MLP neurons of a small language model. Each row is named by its layer, matrix (gate and up: input weights) and neuron, and shows model dimensions 96-191. Each number is 50 + 10 x the weight over its row's rms, rounded and kept within 0 to 99. A neuron's up and down rows have the sign that makes its largest values positive.
After each neuron's rows, "fires after" lists the tokens most often just before its 100 highest values on Wikipedia text that the model never trained on.

L7.gate871:47 53 46 70 61 53 57 42 37 28 47 57 38 56 61 39 49 70 42 72 39 52 43 46 46 57 50 53 52 49 42 48 47 68 42 52 57 48 61 54 51 44 42 43 44 57 50 39 59 41 42 66 47 51 66 58 50 45 64 46 52 50 49 45 63 54 37 49 55 44 50 49 53 67 61 60 65 43 36 51 52 39 60 55 69 33 46 57 55 47 58 68 46 61 53 42
L7.up871:64 66 53 49 48 39 40 55 41 43 52 46 44 50 53 45 48 63 64 46 65 43 33 44 62 52 39 39 56 57 59 51 42 63 45 49 51 58 61 47 57 39 57 50 50 39 54 43 39 46 42 55 45 58 49 56 37 43 50 67 54 63 53 50 62 48 50 47 44 36 32 61 66 58 39 38 69 51 32 49 74 43 54 53 50 50 44 60 49 50 70 49 40 47 54 48
fires after: " |", " ", ";", "1", "0", " Nominated"

L7.gate66:64 41 44 47 52 50 40 52 58 42 45 58 56 43 50 40 31 47 49 58 48 48 49 43 45 63 56 51 38 47 61 45 37 55 45 51 40 34 29 81 71 62 47 55 31 43 53 51 56 43 49 52 49 55 57 43 58 47 42 58 37 69 45 36 54 70 50 29 56 41 46 59 59 46 63 38 41 59 39 42 74 55 56 54 48 56 59 42 47 59 70 62 47 49 46 48
L7.up66:58 49 52 46 40 58 47 46 77 48 52 55 50 45 43 36 37 43 52 44 69 62 46 36 41 58 58 50 49 46 57 44 44 56 47 54 51 53 43 69 59 63 41 53 24 63 52 35 61 53 43 58 46 61 53 49 53 41 27 60 50 63 39 47 58 58 61 37 55 47 56 60 55 53 55 48 39 53 42 36 58 49 61 63 48 61 70 28 46 45 60 66 43 48 45 38
fires after: " ", "–", " |", "|"

L6.gate1172:50 76 48 50 42 55 45 45 46 37 46 70 50 56 46 45 37 47 52 42 70 42 48 41 52 54 50 47 40 60 43 55 54 80 52 55 57 38 77 50 60 41 48 50 57 61 41 37 42 46 60 37 47 62 40 48 50 75 57 51 66 58 41 67 47 56 51 36 50 37 41 59 51 62 35 28 58 42 65 62 42 37 53 53 62 51 44 53 47 47 59 55 49 43 41 57
L6.up1172:40 68 44 61 30 51 56 45 49 56 33 70 39 48 61 48 46 62 42 42 52 21 53 35 48 35 48 49 43 70 22 50 55 66 64 56 51 45 61 32 40 36 46 58 60 55 62 51 48 39 46 50 53 51 66 49 57 72 59 48 65 36 53 55 54 40 78 38 55 48 36 58 55 68 61 38 59 39 58 62 50 51 61 45 57 51 49 41 44 46 52 62 38 52 36 51
fires after: " |", " "

L3.gate1532:39 38 34 61 42 55 48 57 63 40 35 46 57 66 52 42 79 41 58 48 58 42 37 61 43 56 57 37 47 48 48 47 60 74 61 48 55 58 52 58 52 62 49 44 46 28 37 51 62 53 50 41 41 45 56 48 58 70 36 46 55 53 47 60 53 70 58 28 63 55 63 51 49 75 39 44 47 39 44 61 50 49 68 56 50 41 48 36 39 51 44 44 72 55 43 65
L3.up1532:38 48 57 49 55 39 52 49 65 41 54 38 36 52 61 31 62 48 62 70 57 52 42 41 53 63 71 52 51 57 37 47 58 57 42 45 47 43 52 58 37 64 42 54 56 49 36 63 43 56 56 66 50 43 52 47 49 56 54 59 68 50 65 59 45 49 54 37 63 52 27 56 41 51 48 54 48 40 54 59 40 48 64 52 47 54 53 51 43 48 43 32 59 47 34 67
fires after: " |", "|", "-", "\n"

L3.gate503:55 38 49 42 46 52 41 49 41 44 46 33 41 59 63 37 56 39 56 48 67 61 49 52 43 44 60 36 50 60 55 69 38 58 58 53 55 57 50 70 60 61 40 40 32 56 46 48 46 60 49 33 35 65 61 65 41 52 46 53 61 60 49 53 62 53 42 16 39 48 48 57 48 57 39 50 56 41 44 42 83 54 61 72 50 44 58 47 59 54 51 64 56 71 60 55
L3.up503:48 36 43 51 60 43 43 49 28 45 51 44 57 61 53 37 52 44 43 51 54 46 45 52 35 40 52 47 47 64 56 69 50 56 58 56 59 61 52 75 50 61 49 44 37 50 44 53 51 59 46 35 45 57 61 48 46 64 40 64 60 53 47 54 52 59 53 24 43 52 61 49 51 70 43 48 40 38 53 49 68 63 58 67 45 43 49 42 58 48 48 69 41 64 69 48
fires after: " |", ")", ","

L8.gate1026:48 46 64 60 47 52 40 52 45 47 52 44 51 19 54 32 56 40 54 52 74 62 46 53 55 58 49 49 43 50 47 60 53 58 58 58 44 45 50 50 59 64 40 37 72 66 47 34 63 47 62 45 51 67 33 57 58 44 50 70 59 39 47 46 39 56 47 33 30 53 46 51 43 60 38 53 47 31 36 44 40 47 42 70 46 50 58 62 49 45 39 60 56 55 31 56
L8.up1026:40 64 44 60 38 46 43 30 40 49 48 55 68 48 68 50 29 56 62 50 36 35 58 32 50 41 39 56 73 35 52 43 48 54 56 46 39 34 44 53 49 49 57 54 54 45 57 59 54 79 37 67 49 47 54 29 64 57 40 49 24 76 38 44 56 64 70 44 51 34 59 60 53 58 43 48 56 29 48 60 43 50 53 62 56 43 41 49 37 49 44 68 35 43 52 57
fires after: "°", "′", "″W", " ", "12"

L8.gate154:39 43 52 59 52 49 43 60 66 32 34 29 35 34 46 29 58 48 47 45 47 55 24 55 33 58 45 57 58 54 70 53 39 64 48 50 38 53 58 53 54 58 40 43 56 43 48 47 50 45 64 32 49 68 64 59 66 61 43 62 54 62 56 73 47 47 57 36 41 46 52 66 48 51 44 40 38 37 51 54 59 53 51 51 38 45 65 51 64 55 61 58 51 59 45 47
L8.up154:49 52 59 55 45 54 54 58 59 52 60 51 66 55 60 40 67 53 59 41 55 64 46 51 40 49 65 54 68 54 50 65 32 58 52 39 45 47 28 61 61 53 36 52 47 39 46 48 50 55 57 42 47 46 59 41 40 35 52 50 56 68 45 68 52 83 80 35 47 37 49 56 45 63 60 38 39 47 53 32 52 53 59 60 60 50 59 44 40 48 49 41 50 39 54 50
fires after: " ", " |"

L8.gate354:66 59 51 49 59 60 57 47 34 46 39 50 56 55 70 33 56 32 47 39 47 39 39 66 53 52 45 41 51 46 42 46 46 66 49 55 68 76 66 40 61 46 42 45 55 54 43 51 54 50 37 54 41 56 42 65 57 55 54 59 41 68 43 57 47 63 47 69 51 54 62 55 46 66 39 40 67 45 42 54 57 37 47 50 54 61 32 55 41 66 44 64 61 61 61 57
L8.up354:48 66 63 54 51 61 63 55 54 50 32 37 43 54 56 52 46 83 43 41 43 34 45 62 49 38 53 62 36 40 52 34 54 52 37 50 49 64 59 47 44 63 65 69 49 46 77 57 47 55 58 44 40 58 64 60 47 50 59 70 60 51 48 68 51 62 49 43 54 57 51 35 51 55 48 49 45 57 47 43 41 56 58 42 62 58 40 58 44 48 59 52 47 53 41 62
fires after: " |", ";", ":"

L7.gate97:47 47 55 43 64 56 53 44 58 55 49 33 49 57 40 43 60 42 53 66 47 54 57 44 34 50 67 75 44 45 55 48 55 39 53 76 48 51 55 49 56 52 52 42 41 55 41 48 61 59 40 64 62 44 65 56 66 31 51 40 56 56 56 71 47 42 49 48 67 51 59 56 51 47 52 60 47 37 43 38 61 37 52 40 54 38 41 34 34 53 37 32 55 59 63 38
L7.up97:46 45 53 33 57 64 58 49 43 48 45 56 54 52 45 39 45 60 53 56 43 32 66 41 56 63 53 48 54 32 41 38 46 62 54 49 44 55 41 35 60 37 48 40 59 46 66 47 60 50 57 58 60 38 41 71 37 51 42 39 49 74 51 52 54 44 37 55 40 37 49 43 59 68 57 43 46 22 61 45 50 45 54 49 51 35 55 40 45 36 47 62 54 54 46 47
fires after: " ", " |", " Total", " Democratic", " Republican"

L7.gate1480:64 49 56 44 55 31 57 66 42 42 41 49 57 53 48 42 37 37 45 58 54 55 54 32 47 43 57 50 65 31 56 34 50 54 48 46 63 58 50 74 56 61 26 56 58 41 69 46 43 59 60 44 52 50 42 57 54 68 70 53 51 39 55 45 55 57 39 45 53 33 42 47 40 48 31 55 67 42 38 48 43 40 37 61 34 51 61 47 58 70 63 44 43 69 44 53
L7.up1480:64 51 42 50 40 68 56 48 55 40 49 71 40 55 60 53 49 56 63 52 57 36 41 61 63 60 60 48 34 38 55 38 46 74 45 48 34 45 40 55 53 32 41 49 50 51 54 34 47 42 41 54 33 59 44 51 57 50 66 47 45 88 54 37 52 43 41 59 44 48 51 46 57 51 59 47 61 49 44 38 46 45 57 35 58 48 37 46 44 58 46 60 49 56 52 57
fires after: " the", " a", " |", " with"

L6.gate644:60 66 36 53 67 50 42 40 49 51 42 53 54 50 56 33 51 42 42 64 40 42 42 60 58 38 64 48 51 56 43 39 49 62 56 61 50 53 44 37 54 48 69 45 44 55 42 36 61 48 51 47 52 40 38 41 52 59 42 59 55 47 67 43 62 68 62 53 54 48 38 45 53 65 43 63 42 23 54 72 37 46 68 54 62 50 55 43 40 56 51 59 53 71 38 47
L6.up644:60 60 37 46 41 56 65 65 40 57 48 50 34 43 44 45 45 62 30 45 53 57 49 45 34 53 58 51 64 46 61 59 44 67 60 58 50 51 55 36 54 25 52 43 65 57 34 51 61 51 39 52 55 64 50 51 50 60 71 49 68 56 58 30 82 64 55 44 61 48 58 60 44 47 46 38 54 46 42 50 57 53 67 56 49 38 52 52 54 59 44 62 45 56 50 41
fires after: " |", " ", " ±%", " Website"

L8.gate1388:44 57 56 52 43 41 19 38 43 50 57 45 31 57 57 30 45 60 56 48 63 34 68 65 51 57 54 58 53 47 60 40 52 59 48 47 39 53 59 50 34 62 55 36 65 47 52 47 48 40 47 51 53 46 74 58 42 36 62 44 40 47 48 45 56 44 57 54 52 54 47 34 40 70 50 41 58 46 50 48 36 49 48 52 50 54 29 46 38 67 43 41 67 67 41 58
L8.up1388:33 55 51 46 48 61 39 66 50 52 53 47 69 50 47 43 39 47 40 44 68 65 44 33 64 62 64 44 59 45 54 28 65 62 44 45 35 56 56 47 67 54 32 59 50 57 49 48 54 55 49 54 45 46 53 73 61 62 59 37 25 58 72 55 43 50 63 40 58 54 56 64 46 57 52 51 51 50 57 38 41 36 34 50 56 55 29 57 44 48 59 44 45 56 52 53
fires after: " |", "1", "0", " ", "2", ";"

L7.gate1238:43 78 55 47 57 45 29 52 45 56 49 36 55 58 66 42 54 64 43 46 41 51 37 53 54 55 32 54 61 53 54 42 55 59 51 43 58 54 55 65 51 58 54 37 48 37 55 47 58 64 61 42 38 65 46 58 35 62 46 25 62 58 60 56 40 62 45 42 39 50 52 51 47 62 57 59 49 50 47 57 59 58 53 58 42 42 47 49 47 44 48 52 56 58 51 33
L7.up1238:59 46 65 42 48 57 48 71 46 62 49 50 51 55 41 57 60 62 53 32 56 48 52 50 42 70 57 48 60 38 56 48 68 43 62 63 56 59 55 56 59 61 48 40 49 43 27 35 57 51 47 43 39 66 61 44 60 54 62 35 58 62 44 33 47 41 75 51 55 56 59 69 34 73 51 35 55 61 54 39 55 46 77 50 38 48 25 68 42 54 32 52 46 53 33 53
fires after: " |", ";", " ", "0", " —;"

L8.gate631:58 49 52 46 53 36 41 63 50 33 38 43 62 56 49 34 31 46 59 53 35 48 46 71 38 59 50 59 62 31 66 44 53 66 54 71 58 64 49 43 42 57 38 38 45 47 39 42 38 46 51 40 49 56 49 51 43 61 55 47 53 29 49 59 51 54 53 41 68 46 56 69 47 57 39 29 47 54 53 54 49 41 55 33 60 26 33 47 32 50 54 47 41 58 60 53
L8.up631:38 48 51 52 45 55 68 34 38 53 42 29 39 52 58 42 49 43 41 62 45 41 52 50 59 48 51 63 46 49 49 41 60 54 49 56 22 63 50 57 56 49 44 59 54 51 73 43 64 50 55 57 43 34 30 48 64 28 57 42 56 72 56 47 51 56 49 62 50 46 65 52 55 75 57 44 52 46 40 39 39 37 37 54 54 40 29 64 42 63 61 33 55 59 60 54
fires after: " |", "0", ";"

L8.gate578:38 50 51 75 63 54 46 39 41 54 35 58 45 67 57 49 44 49 60 34 47 41 47 56 57 43 56 46 56 47 32 42 36 47 54 53 30 67 52 42 48 58 60 51 58 37 46 40 42 84 61 49 67 44 62 49 27 43 51 51 42 44 49 44 53 42 46 48 51 62 52 59 56 54 50 74 46 50 52 62 60 42 62 44 51 43 56 41 46 41 42 58 49 35 49 42
L8.up578:72 54 57 56 58 49 38 45 51 54 51 40 52 36 46 43 58 40 51 48 56 48 49 51 58 64 55 75 54 49 50 52 47 55 47 57 43 50 55 50 43 45 49 54 47 31 75 49 60 56 46 56 27 62 48 63 58 46 30 40 38 46 39 36 56 45 49 67 39 65 50 39 54 28 35 58 44 37 47 42 39 43 52 62 42 57 51 40 52 46 77 53 48 82 41 46
fires after: " in", " In"